config.yaml
hidden_size: 192
head_dim: 32
intermediate_size: 768
tie_word_embeddings: false
init: "normal"
init_std_up: 0.032
learning_rate: 0.013
decay_fraction: 0.772
final_lr_fraction: 0.1
MLP neurons of a small language model. Each row is named by its layer, matrix (up: input weights) and neuron, and shows model dimensions 0-127. Each number is 500 + 40 x the weight over its row's rms, rounded and kept within 0 to 999. Numbers have three digits each.
After each neuron's rows, "fires on" lists the tokens most often at its 100 highest values on Wikipedia text that the model never trained on.

L6.up661:517530435503475486359498480559585479508561568485541504450525499487520529370519434520550489504473467502479447520515489559468537444492475476462478505468388476464459494498545464429497523489489521526487483515484476489481533543465536522514534522490485580476477477560495538517608454518560480485531583461494475524490516551478505546490457559537519514520538564515485471549549491437460478441482
fires on: "t", "m"

L8.up239:486497509476542515502488522495494458445466485383502481514500552539438515478449564462493468501548490533467490495575543529523556529467514475530534459441439447522515412485487478465515502553526513485503471494556426444473423480445518534488505514476457445490468462602450485511471536478493474550514521454494516471480486586506547480456481519425527464493533519414500544488502538431545533501469
fires on: "im", "h", "le", "ats", "ices"

L9.up684:572421550511498534482479491503535507460501537388476565511550453549506490524456610493569476505484492525526479440530544505494526500514451435515505542455473526583427535531538589519450464549540527449472571526458445511513492490497487537477574498489545467481587485542459476485450565496442517442458475507459548499530513521510512483530584489468542567536511611471539462477477557561466533584505
fires on: "j", "st", "ch", "r", "ing", "K"

L7.up734:459452487514528525511471467592483468508429519466486496550520500481462536557556473426526462492456565525536499453540445562466494537495446441509496494515457424473498435510420515444433505449541470494519544550477547490529478485508471492392510415532526536487525483452504452535481493575525519491560463441470495476601514552509534455451482549415489460486499474510535448472462503480469440472552
fires on: "ed", "ted", "ent", "ing", "ference", "ary"

L7.up560:515472489542542476531506384473484501533431502449468487510545498537414529458460559477504445452461560466468464469502462533547525488515531502540476448479525484469492480460511541514543501496580473541522547517495458506490504522457427543495470411486456543519540461540493543458423531494448507440534483491470450567606468499513610477502523512431504435528464484513501506497463499494501465469547
fires on: "H", "ural", "cept", " Art", "h"

L8.up592:481510545507479513553496492521493573532482507548484529464469500488553525521493454517522425493452503533517518488494477484451521476505469465493491478518597528433430461489479564543440548504528511506454519461537556481486524539564534509554515493513582540515460445374518482461483481541465540508529471508557539505554504530487498472528456492504502511598494503603463522587561440524515499478476
fires on: "d", " 197", "ep", "ar", " times"

L9.up465:503485466603469519541493533466493538530455553500537478444554492537578480508539505492476483492440445399565487485468551537534506475532527438544530493514427556437497455500471545497511437496513537488447399579555449458496507446481498511591528533538484543483520489512560493471486509477545525479527523542439503525497525437541486530480464513571481459453530497511472509519456436420601493539491
fires on: " Tra", "ra", "ron", " tra", "ach"

L9.up503:501492526480551515545473487478558522522553556533475502547542496489471513486449505437536523502529491472545527556477540517492442498504462461476515475495548494533431515516523532557553421519528560496547513551494527517599432547481492437506457492516497544523375471484451556498498502475485499500532523493455502519542581463543452522553487463493521529469528504442499519519447451501469533390480
fires on: " |", "rack", "e", "em", "us", "é"

L5.up196:476481512436519474443402500513494528467589464559489505401548522486540465512512544521564525521536587546493470549503504476497615550464516521575493502405533509519566496526449464510518490531559484497451461445532503469548495465532465443466486503452486511420548511494520448539513531534605554500562496484480535529455446459540415489518513460509477519494547470549530496518531489524530489532536
fires on: " came", "-M", "ivers", "M", "erg", " ter"

L7.up661:538445477465537509549496529450501552488519610518477473514579507454466478495494541478533563503518476480508489517560495569516523527409484441437511490511494472418528473444472525470494515528462546442464497449483472461462467490543528469621494494506501482481448516513580493465471454503553537469528447524534490429513507622470477496469487409491483476542554469538521478472473445509436523557523
fires on: "u", ">", "..", "ax"

L9.up329:508535526616529446500491486501542447530503450542516500580529493451506482549472414515485467504506578508523520502470531561497414475472509526447558471532524497503536456560509455518515468509456562491470430489574462519501476563458473571467491548519516514479453488526478393509535560466556540413518505486520431543491438501565557540485492505558500498447505520468455578494491530540490484498437
fires on: "er", "-", "\"", "ed", "ers", "orts"

L7.up524:553493497563490457535486489418495528485488519551494504552475461535448523427477558477546546428529472501459469514474462519501468490545480534456502444480540457445524560467478552569519491600517525533501609507445486512561536482445542472432462485464439573513559564515488483494444562446521481484527512555523436487510449538468569463481553550526443483549422525470514565477475479420544509472516
fires on: "ment", " ==", " ==="

L2.up504:564474470598443440430531507470512485524488390503516491534447482534548526503567571520559494478545538523503448524531471553500510472432484520499417513513448534530447579530579582479527460468537563496464479534496513499604529585478444395488506479531544504470416538518448565515421495554474516490517500518515501485551536500534506476557532452458534506528474467527456523423505499523466511526525
fires on: "as", "os", "ras"

L7.up103:512515557437537476472520547486470465534499530490533460443597414479500495534542563465491504407480509507585529476523545486450537499454506552483533543454516437529502474452512578516496592482468535554520432468502574461415499492499508468514505540522491518541506543543532454524421416474494461469508420486435460557463487483442529476454490537489489445459491527528513428481510561528415451530513
fires on: "h", "u", "ough", "(", "ho"

L9.up678:522476465473471521509504491528502565516515465495481463518537456553468436509460513500467524489462477458516504516528516509476488540563479479554533503587513552440481531525515513468516428509587506485539545464519496534599536526498517566511489491447517499479470425460463505484414420459480545505487489498481494534535496518457521531644423422521569462494536567428511505525474497429460520521527
fires on: " |", "l", "urr"

L7.up485:493480387482554502456436510518485521506511549443484493466555485495485504497357483498544531477511556472522538500427512559468454486487507448500564499542572435511499523470535528437540580540525472477489535527495523502482419562508524509586513553513571498478508475564531497512437514477590515523544536485466509491516529544474557492520455478503483482517417481506493496506497560409484474501527
fires on: " Second", " Ad", " 2nd", " County", " East"

L10.up509:553477448462572527538446523499557525481543479487432524517452503515450611551447514456538494506454486453541443449567547484544519424460480507504498497472482568463422447513493508490512527509550533472595480502501518463534534482492463517512450453455511463466531496512538479546453493579526547400524463516459531523485531516514532487494487522407477545444492462554593528548458477403535556504494
fires on: "th", " 4;", "and", "amed", ":", " 4:"

L13.up520:532546611562447565562525506438482511443551479405496548525457582498489475532464491524508531491515513464602547501481475515569465484534442479475456516488513593502467484530477529486559481568483492474529470498522483458491541508478433459547502479514482505535458493523480511501528531579506525466482479540502511516445558516471515467439508507506486504539430448478581476497478421478471496524521
fires on: " in", " during", " of", " August", "6", " During"

L8.up15:509534487536558465484456514509483402434458469443515449519511514516509518500505529424493527505561479514486481527490530578575500511472559553520530488465443476493495456463435518500531452539440476475547468494535478483459449516482537534547518508454467470547513489539511449537439512487553524518497505476497546472476496616516524473492494532479540444438507498376493523522479533442536529512464
fires on: "im", "ion", " him", "leg", "ved", "ices"

L2.up99:543447522483555442466495397472521470494550580506515525577525499481438448488523439475484477424464548523476516440458467567481464501558557516517517446438534504424563411526464475548510500527472476534424513508500451496537423508428630453537504480478453487539550495478498558452562588494459445491479472527459442454482539557481455454487493544500450481514500531504509471432456572543477577426477
fires on: "au", "olk", "ach", " tra", " by", "eck"

L17.up421:493515469570564550458506547538467578571488477578466473483533491480546462519557483485532514487509533504534536463510498481481463467559483434499447483541477494536514516562507471518532479494418437536518466494561517470484484496462402561487489495511548448476556491489454479531542472491533457455452538510468499500500492520585516512506510518517532474516563519535539528518508577514557415514483
fires on: " p", " c", " g", " dr"

L6.up107:540468534515464525477489496459558420534439515466472448548538487534488511550475483554567505535505567573537529583437484491510516424509481510496526443471409459553448529547452482454536557413536511470459524395512499498538511509489550479514557514485567522513491488455523521474500510460547471477575460538527487528555582552544473515473495450466537509494447479476484513555527530455501460525496
fires on: " ", "les", "%", "*", " Camp", "iam"

L9.up293:529484539542511520529543506499501526509470503515470480496508514549486513513491474474571582542510493484540535484455510466549457425563429509555386490600492495533503573472462427468567444482510561519543512494517448490482521566533508517450527463449580441493559554522485484485517471509504527511486450466472481453448487489490497552509524518491474443503472497533486447491546464411512472479404
fires on: " of", "se", "ine"

L7.up314:464475478516439513552468525511482474580470560557526532470568520513511535520472492489536530473538528529544557453481532497486471483567480421479500542547499454569513515496412576447534489420449477472504509482448532514587521539496552492573489509565528471473513535491512454509407482490514564470560494487514467496567507525474554537478488451515452450480511561563550470478510444471468384461533
fires on: "ied", " ===", " although", "though", " though", "ver"

L7.up533:457490572510500530477492525544503512523438492551461552567507442497477446590539559440427418481460528490502523521570484554475448533487475474507518548447441474501519474489479513451485462536499539518466507542495529432500478472536474493377499463539480545443489531546515530516503450531501497512504479500468522489475492516436536507436449541483506500513462515459534563529556601446538450476517
fires on: " J"

L8.up76:508524515480458467405583472483584477522528481508575498481471520494558520518513509473527473556487497475517488469532525401423511467463438487489469438477588495422489671494587457459523512507489469468473521474521504444515512514529464506495468501521551408485473477570489522520469475472468497497521506491497483545507492582464475445485480485501505562549488472489450478513463410523470484493464
fires on: " Record", "ient", " Airport", "atform", "ite"

L7.up219:533514473492470445468483489478571530506498488465538464521487488435548529482487550526446569466498478430537481521489530527470535491508517482572481422583503484515545607422582536503514521504500547473504440527486508458498445457465486466498509557521428474544445454503589546543441483472544461428393480462506554536467492445445488548496522456506548519518590518492471475541552480526510536531493
fires on: "u", "im"

L2.up276:438476542379558471478485539471518444483511562461448467471553521562437490505516458520437556470453494483453468535519565522481594523496461476493479495530519530501516518492431388461437571543505521460522532531508478502393466472491498582500534513496469460550569546529535460500493569479525501560530502483515513498564498498416496536463527486492506521528421441482501482501511460526488559485457
fires on: "igh", " deg", " place", "fess", " separ", "="

L7.up760:496477456483481488518427412478541520531438561497517452549470492549453464473432551505549450487545585485485461506508452516555459488530449487500454430545516512514439510567398510512521418542522470505497507495461480520558468458510532506471423495527462547514482588494525522515473556480562468447564503531510497510518475591557576463486463596489431493558453535485491500496459463465533419487552
fires on: "w", "uss", "ov", " football", "ary"

L7.up706:529518513489518490525454575461530479500495586468537501538620505442447503446554530512476491469476437472523469475549558454474444501535477466416538499586498469468549560398493482457543529491468554483505487416464526449498520413411486494558487517534466500545484467526605410504498477503573534448455507483485435574480514466416468501492483478537476482545492521491572492501553466565495493551503
fires on: "u"

L6.up495:557558470412541517561502479509435554527514468413550519414419451449493482466509511487462483531520461476551484490543535483480490592495526525541503537496596477503571506520504486494538541523506485469491551497431465536497555427529546500513447525514525512491540499539427504503400524551495505495551477535464506433458510479499506544533490483515524578574494573546538420447517462456478492531460
fires on: "ect", "ess", "now", "nect", "ire", "air"

L5.up710:481576518441491533518466524471456430480496465519496503456488474513429528495436456522445453494502488418454570458445512525462429485559537537453474477524492520545505493512431467479502496460452480453458523501547567548457614588511487485530498420530463481518499489524444471535501496467529458467534426472473552423543440483488564528504492479537523478534517508516534440503486478502512497445506
fires on: "i", " ac", "ee", " O", " sup", " Cam"

L15.up523:504528513515556471560519544503547611506480458475521512534505580436469492527412556506499522508442540494446510540509554499562525526500574528487459526492500545522488517527504515500559453513487488471410500479483455567601570546511496553512512510533534451489453389516420502546524475501452507503558537489399595527590560478462557532530481471496513467496513531454502526431483500507550463520510
fires on: " El", " 4", "l", " Al", "al"

L5.up733:587482497480529523546582472519460479523449582492469484505536553520479515457492489498520525460488496514566560511514492489458429485561470561420477494584542503533451511472485486478480477486482438466620501531472499565511518528497494554491519488526439517600458553482494553510504509529395506523441513524523563432540577550494508488443529555531494407550531517496476424464466490512530523475424
fires on: " Japanese", "ian", "id", "ad", "ese", "rat"

L10.up298:492500547495482572430460510475448565503531485511485480485494459440532530491454538509495539482515498475474544496483514529509389518544517464505421455491464565502491531492509426553516566459480484452478521532463542483486524518514486527555506537481551444545539498505532586500523501481476517509529439509478541498588511401474460575421455482414480538496547467623455527411527575460520528544465
fires on: "id", "s", "ad", "c", " of"

L2.up25:496504493557475522457489492478427542499472401540564483463474462510577466547514508466532457596540520482533498557522438513442512481509558537438460428532419476543424548463518580526493477519517514527530545462436509563512594563485465488483542472518545545508428426536486564561454447499506551450492522556519469469472467494499524494452472467501511512492482472552494538600444538552545456519504
fires on: " e", "ale", " small", " Ph", " Ne"

L2.up679:488456480521496479460456521435397502512556545564550514513467547484455450515477484519493446480540487530531493557497404482442463443564532486537504425478528473467520458546533569597483548512496477515544499508532470531559493532520539485495551536501500493446442499490499565475507517522446604433448547529507459494461441538546509448461500425559474540534572518537477516545474487519494568502503
fires on: "ry", " JP", " 1995", "ada"

L12.up579:502465527445594522474538493533585517457484482532482446499432480574534461600503447476541496562528498509505472472509558490498500515461490513553471481466557491530462406521579517478495479579511491507508541491532455433523551521490431497440456496455541464507564412504549506444466496433475539519514494532477480530467544505465503498641501464481503462507591484484485440554542449491507475537531
fires on: "N", "l", "h", "n"

L6.up300:527528512556511547491457485478508422573417507455495428542544459523490549546482542535514503561536550498536545601513425511511525492509484460550552536466435513523486535507498461441524464476519508495457512468503537443536529580464506568518523521537498506530473467485563502521558479487543486517517456509488472542594543538486495568420504486548462508526496472467480544498553504401508454444482
fires on: " ", " Em", "eb", " Reg", " Comp", "b"

L8.up732:495519523472541522477475510525485471486428534495533436480477543524483421520431495523562460433485552502482595529398541529524500501519540500461529524495539489430403491509450568519471519556491472470487477475559451483482450430538525519504456445504533436488491552513501485460466491523482537554509492475581413494544517455490500493425482542462530480580555559607476528466547479498548556469480
fires on: "en", "ward", "inc", "r", " ±", " Bur"

L15.up3:528504511572546479529522585545489550521442526610488484539537512460480481510537483571508553512585543511465435518542510506478445544458503478518529471495484470491483557550492487504547526594449521459491480459432517498559499488462578487493483514521556417571489521508572506505519506495569542503454524523459441579492439501451447502488490482486508460501494442514501513474589468463475429548534
fires on: "\n"

L2.up137:460485464511445523453514467534470505485488492522576468540519564542570445514506488518560426623530472484505465576487496530438509478566450502503476408524462489572459452463527510575468453548515492564517498469487499580601521544512442479476553495496501477459432467519526561524368437498546464460466510473497526513464518475483467543446469473493544460462517510437480570546472544507506439487531
fires on: "ale", "we", " \"M"

L5.up551:504479515444481494503430568443516502547494598514475456462480487531515475516501596518561433517514582546464543543540495534511525445462546574522512499425401532481468528494401457484531485492492528480504453435484526483493478498529490515496497462497490489482511482527561477450509454510506510518468452525504474497505495533553466547533521477511522466530533458517513541485454486447538492550513
fires on: " 0", " We"

L9.up423:469499533512529503430518509442501535510574452521532552486537501457482452484490461421426497501492547465441496519492525507540516447550478533455530483477444454533461459547454555494519493492487544500450404570435459490550459499465431459474502528504540509498461524539474443426479558444477398498485457415465524455561481477442622491526516470486499491500524498482545551489499489495482445521544
fires on: "A", "cept", "'s", "ect", "Z", "es"

L2.up351:452463527501495488550561480498571561499529516494521416434589516478478534489529450556471561525506537481491495564458521468536542473512494491470580585448524514513512431526394551535530527492498437546431502526462462463463526504509483479563553501507461559513488464447538513533542518463495476546499519472506561430497479540479456501501528563501500524481601477545468506566434423503553548455510
fires on: ".2", "-1", "-0", " rece", ".1", " gr"

L5.up439:546464509573552492479461436616560459547550560526559448536505501562549492502515445529445421449481458503459535482499467450547497459415440480507524599548552490503547498454495479490529551506474598510532451439505453492514509405508549513465478531477591480468460471462490529509460495511498476463475482572526423556527541483504555482479448590489489453484448491493485548514539464538522562487451
fires on: "are", "ana", " life", " (s", "irl", " $"

L5.up85:489475477523498457568534496528521543554497641553505483522475448538560457498475531502541468525492589549524518554547483479525493491516528573494517511465450513467515542466446470467446517476522581470510507466429468488535475432490502500573502523504468449531492476550596532508448486492487507522447516496542461492524507551487527543493531569551515455496496517486489523531447445489534514499501
fires on: " 0", " ", "ll", "ew"

L6.up528:559553432431476498483491495506452429487570459461489500495445472527535517453542570520459477509530465500536493543463510538480499491510567528492465463516548496443478463469517562473477545399487530460415523443517523517432564420510550457498537529490506494481503449455587528572441541522540480519399534520504564382490503481431520551585546449488527549561479510523500518495502427488500480507479
fires on: "ay", "ire", "ear", "air", "ide", "ight"

L6.up704:465545453493446531480457446464561477555442507394552438493544503476577446472494550469440534551523452456537496504516537473476508492527520514513474555452501430497486487480537523452480470510452558516537474524478545471559479489499518543488472542470587508403469510532517575505523504506471560452541475406508463469520544536527554520399524470537498532491496489510552528471512488416543431527515
fires on: " ", " general"

L13.up708:501489490467490530551496551505456603491454513536482544528481507498452471467516433501535532505595458489495504494540451560521488444506580546495529518560488518536523427521589437570483481514463475517464482472504476467510572454463547490457390496475505489501513426492556505496507539436482453492529446529559452485464454556441467528499502455468490521493510424504550520494569480466471468529510
fires on: "\n", "."

L7.up507:497503485561450465568531465455499483509513557557416521528547544542449556441521527550542551496525507528484488437477527503524518475488456488423499518500500533504554543496548547473562517504498506477495575522492502509601587517433521503560484436500490551518571491431468432455457515481448532505523528527553430421594504510497522538475555483519468458546507513479509523420467431448479431467518
fires on: " ==", " ===", "ir", " ====", "ied", "ile"

L5.up296:530520508479511558536493467479513507470499443614549494447516550544457487517519477465499532578476540464486528578481464546466514471531491520495571507608470485488551509466488440494511466502527461472439486455480555482525519577508445479477509441488494497490471546554542471555474547467543511418427436488468507457463440518524517555456487490524527483541516490527616510482488445489484459482466
fires on: " so", " pl", "i", " O", " Can"

L13.up762:516465505488521545519487466526543556550518416496431519509457448492425512529418504537529575503580484511464507489457539511466569451498482494471470542549544530500522523525546569521438504553513473477541524519599486528471488539481504515546455528454559512457534508542426477464534557505546545517468470480515513441483571499479543598482554439465533570474529492482486488463448521508483571526491
fires on: "j", "r", "n", "),", "orn"

L17.up300:456544510484490607563548544441416521480486571502450495459444559545460471555466485504536507535497474514586494568475552529542472455491476515541431511446507528513546486456474471518576468516516531522470524395520441482513515524440560486522447520485592498461477520581487459480464503537509599430444524577472494488500533487500495516508477512541468499490539501473469494432511483497529474508469
fires on: " of", " the", " appointed"

L17.up687:497566469530524527513533500563430504444469494493507504439485580479449534502435499519519527476557541520574489500530525510561500577465458558446441523549418488492492494507511400485565501574428543597522505519490509503527522476471504505567487577466572504471526473471531475493429578471462507472526454477545545494514552506538511541460491501518502459498476515526439506452473501525499409530516
fires on: " h", "ed", "ing", "red", " came", " went"

L2.up595:528488469540411484459523475461531498537503496537522441520443529524551462554576480507530454509555530506511474558500468563406483482481490507509476450533461502513450500492566537515516484518475505519536533473505490562625484580483499465506475448554576460490423472486518547471419518546512528429507518562520442518517520509521447458486526451474499459519480534502489471537436524485506519469524
fires on: "od", "we", "aim", " Lou"

L9.up593:536447460498565495498518544481449537588525489498509514528433501444538504518418495546481439530475554466548489470465471496463505475530493524594542488477517524499549525519497541518520506440533531467603578484478499494474516546488561600529470529494435474557531487485498428574447500498531476515509549486457585509563524428390478560541502591484587484529533511497520530507498517489475558511418
fires on: "end", "ance", "ies", "ise", "imate"

L5.up99:472545506436530503522508433490432488455536425615544506442565520550524480482492497518534488576508610536522539538520518507479513496497487503494491537499538504539555506520448451430451535473556409425482595473475511499572508525495537501481475510492482493453506550480512507493576523422587532465505452493556505459487439517522533504476492507497535482532536506542533533524523434597543423506519
fires on: "M", "ym", " (M", "rom", " ter", " ph"

L2.up134:463536482505549494485508435452467556472458506593594528488447477554659434526496512493471474493470579478510543467525525556494465441522535553483431480489507402526456475562472567520423530540524496537517538462425524541514475523502462512427512482550488546479469451510473544501389445545459538480526498496520514550495489541562465472448504503440547581519479467526571579538512496518461486500468
fires on: " She", "eth", "rick", "ney", "ame"

L6.up135:542512547433510477540489533411445517441475521496488464482597420487513448575426514548517462470489525507555519526456512501483510518472518530552536476462514483484541525503445477534558523520519466538533491466446481516441548553520455515500475542428549531552548466560463568548397526508527478440499492500505498523568465419499509548488557481484493509542505497480549453476545472535517496493526
fires on: "ists", " based", "ers", " members", " details"

L2.up498:603529530554498465442514517514549510517535492446463523482527494494528455446474489518509482499543500484494471505536462474449515556449495460463468454574428582479473588484547562517505470480480563524473549452493472503585557507461545385515501485523567517491462499550519515559572522505502581476545532591490504420511568473487533472545473542460484442514402500550475486425466459536529513500479
fires on: "as", "na", "he"

L8.up695:479477512514487521544494493514499547545495517517491498469533468495498512514474482522511460509482545539478544468405520480515563496528467425469491498472585497405450593502465524478437586506529532456481523460472489507529517537532501501532521464495590518512529521432543484460547467527394561462521497488523535475538478501465485500494485513486545471578496563597477524548586448534483538490479
fires on: " up", "umb", " 197", " ±", "d", "ck"

L13.up305:535482471547476518473573432556518544483524505552461489570503527443585487590477468520461426493405483520513517467449529469561451451530486572456476513515499520484520506508481511487582502510531504512502460500545517496540476462490485436460549593494558496562507449518518456552438581531503460461534482402503492455542464520488515482536557545524591446445479470438529542521466554521498521444502
fires on: "\"", " 1", "y", "ed", "om", "eb"

L2.up415:509441450560436521499575428451557510533461439518513458519447496494475508543590548483525501562511444520508466493503459514455549502500411529480479576523481465532460573439505478414513443466563496522542484549519497490512499520457423486527510481497551498547430539483527478451468497460525501480489504511535476498547504429528476496524546450465504513498444509513476448542489448505467457479569
fires on: "\"", " beh", "ras", "icle", " case", " Epis"

L12.up363:486514490594618559479483471429521538472474530511532500462450410558544552532472488521407551491449490484550528562566499494579532457549568383442503517539527480465453506572510506467547481490472507513468426534523447536517496489528516532494539521512488516505520531487500445457534534538485482469511512563394517540573477514596506568466544528516440502496541536543507475493494502436506567471475
fires on: "ro", " Tra", "ra", "ard", "ü"

L15.up9:504500509547448546535451525499447549569567538425477535525533443478437387490595544488583486477500589576523474486500428476494526448495567507522576490467501500531542488476528437545496457499539514490492495492547575478466488553464456527551462448505514514499534530458504503485490493481542459504493455485483479476543454491569474493543526472514538518433516485608553491513498565468460485442455
fires on: " g", "g", "onym", "pec", " reg"

L8.up286:482502542446495546487458485539505505593481539527553453434523512519450526510506476538513480426475553519509572443395544469486590501514500470442484538470578492431458578486468542476489584508475462453498470434455461483477498485522487544508461448508564504467493489497508495449525499503468583518506465502545462473558461489458513504489442532495531500578492558633519501502545415515530534510478
fires on: " by", "en", " call", "ward", " received", " ±"

L2.up637:478477499519574521509471325460457480470518558564566482539461512493494483496509469507449429476490531531491529476529484536462466460542543572550518535531532437497496433514533550530498535528505478541448507484497512549540461554493531481468486508570482540513453495415495605466486522539480543461468510475504435541489458535516459473460481492528475503503518533509576523516480595506485518431502
fires on: "ame", "olk", "rick", "amp", " by", " May"

L15.up632:494525472448528474551540537550524505545436527587510534537492453534536442526529501499536478512542544536545484550527478481512537494488557506550545493532496498430503520483557541564555511530453519514516462511460525544515519484427480498533454544521509544477523468550512554537572494440517491459516453480563473492520457507503523513431447448431568473457547412466508511485549502485484460545521
fires on: ".", "\n", "s.", ")."

L7.up691:497507523537485444544447487421470542500525498495546513517499509542467506437422488534579566464524495429435466505452451529542559473509455446466560477512492503459530585481486548502540471534529550528544595502443432562526568467458515565478475476498473538553511539493547436444492562519534473555463530512516467498511441501560537527452543487533462489585480490445477557504483455503529465487558
fires on: " ==", " ===", "ask", "ost", "al", " career=="

L5.up617:557589458556492496543567416526477481463477514484600454592510463502497523478512479554457481519517496466551499546506532474547409449520439510379527578570583462477555423494458460476456570508512508518479533526460491520541472548498526516453459541496525484563482511529519563481524511476500511506446503537525481473514566528482564515500419535456492515482424519540507526505467441546529500459473
fires on: "oot", " dra", " col", "art"

L6.up689:519500579441531481515559519503477566491531495460482590484412531499577506473486499396522518438519512426515520527458499510496503493503489569490463513506501511563513583446485413467488472438515504478505556465514485555440498463451475471513433535479484460506473472472493498509456514518461584493500522421475517505468473418484505505614468501445544514542486516472514489466534493502528493565571
fires on: "ess", "id", "ite", "ail", "ang"

L7.up84:529482458512510487540446514493438505529501477473490412557456463576529432453500467469539479479507583527484480477465475496521519561420506488497551447480561483526477454485460538562530520503524483584510537539458433576501499452479516501479497502447519525521536604503517476485428560544447516448569490511476454559565458511589570512467518547492507462465486445542465478464504505465490489401521
fires on: " who", "ment", "though", " school", "over"

L7.up415:503488416509531473524426494414477485529514534500492435540501494541456489409476502508533518506485485508459425508517519480513510514561428515461542419507549493485467480463472519544546508581514471532519530482456415563503541485503520510554456494505530531558548520505498526487437528535450513476521499543473447558512484517537512460514500539541446468496423440568443521494456419453499547466576
fires on: " school", "over", " birth", "ness"

L12.up482:492457550471533564488556505550491518473500467518477521532453590549458505499460517551440467477484460466519515494492466458511545502494518492552505507622498509473537502468435544506411552459530539503486445495482454471517500526479524521422486490437579547529504515511470472532433525500498502424557536505489575511553441467469548503452497453507574532502536430535508503510481475517434524527481
fires on: "et", "on", " in", " on", "ent", "is"

L15.up435:539522586587541540479558545476512480504479489509447496541432581589541452556464476469504549508523520470592518511483516486516589485473455566541469455447576501524522511490482493552557418480417531503494515491517498529592450480509545470525478468490486473560500509549469547439474519522527402511528577558486528470496508490440530569526488518482505456535526524515555495476456519418527453525457
fires on: "im", " the", "th", "d", "ist", " tem"

L6.up223:485541552510481412450486490516548489502527461466533521439457489483523389410503512534537503574453512461518454446504459497474548409474479468480455471544459526445472489572522519472519465543466498504554528519571422554488424519457513523499500567521489505474479479524528637472567434507490502558520462475559436493418416462538453506484562565486529514513414494513479524532470495463509474508507
fires on: "z", "is", "m", "g"

L8.up678:488545448535495522462544464422492477505516449539431467574524470522488588489476571527436512518453479527521462496493506469539446501447517413478506423523551473593536502423475491508512469559528463463471548499515448451472461518496548503542552478541547445598499527499454445436503523442546571478533476566532438511523494515554574556494477626459510512531538557538470482500464485481467448506444
fires on: " writ", " him", " party", " film", " book"

L7.up596:471517551486566509497465509615477494567458492505439528548503523538470476510537521418477428529524505467532523438539558558478515609462461478461492502518453463503516443462429483509459532466592472538463473482502507419465479469501481504405458452481555491517479536509536467484450482538446580467564475506452437500534500477470525572416470554481497459419557448563541458470474521493500484462509
fires on: "h", "ed", "ent", "ted", " on", "sh"

L6.up617:517533514513475530533446527562604483542439520487472460547532422562518530499526584537509499543475533532527484591486520505469426484554504528528493508464447487476490447482497500434573481412497514519463489436495539445590484529503548498524508523518526477449473522479498486521561532487491508484506414481503512538548544571517473519451524496521488471494535466533478529492534469461531402529441
fires on: " "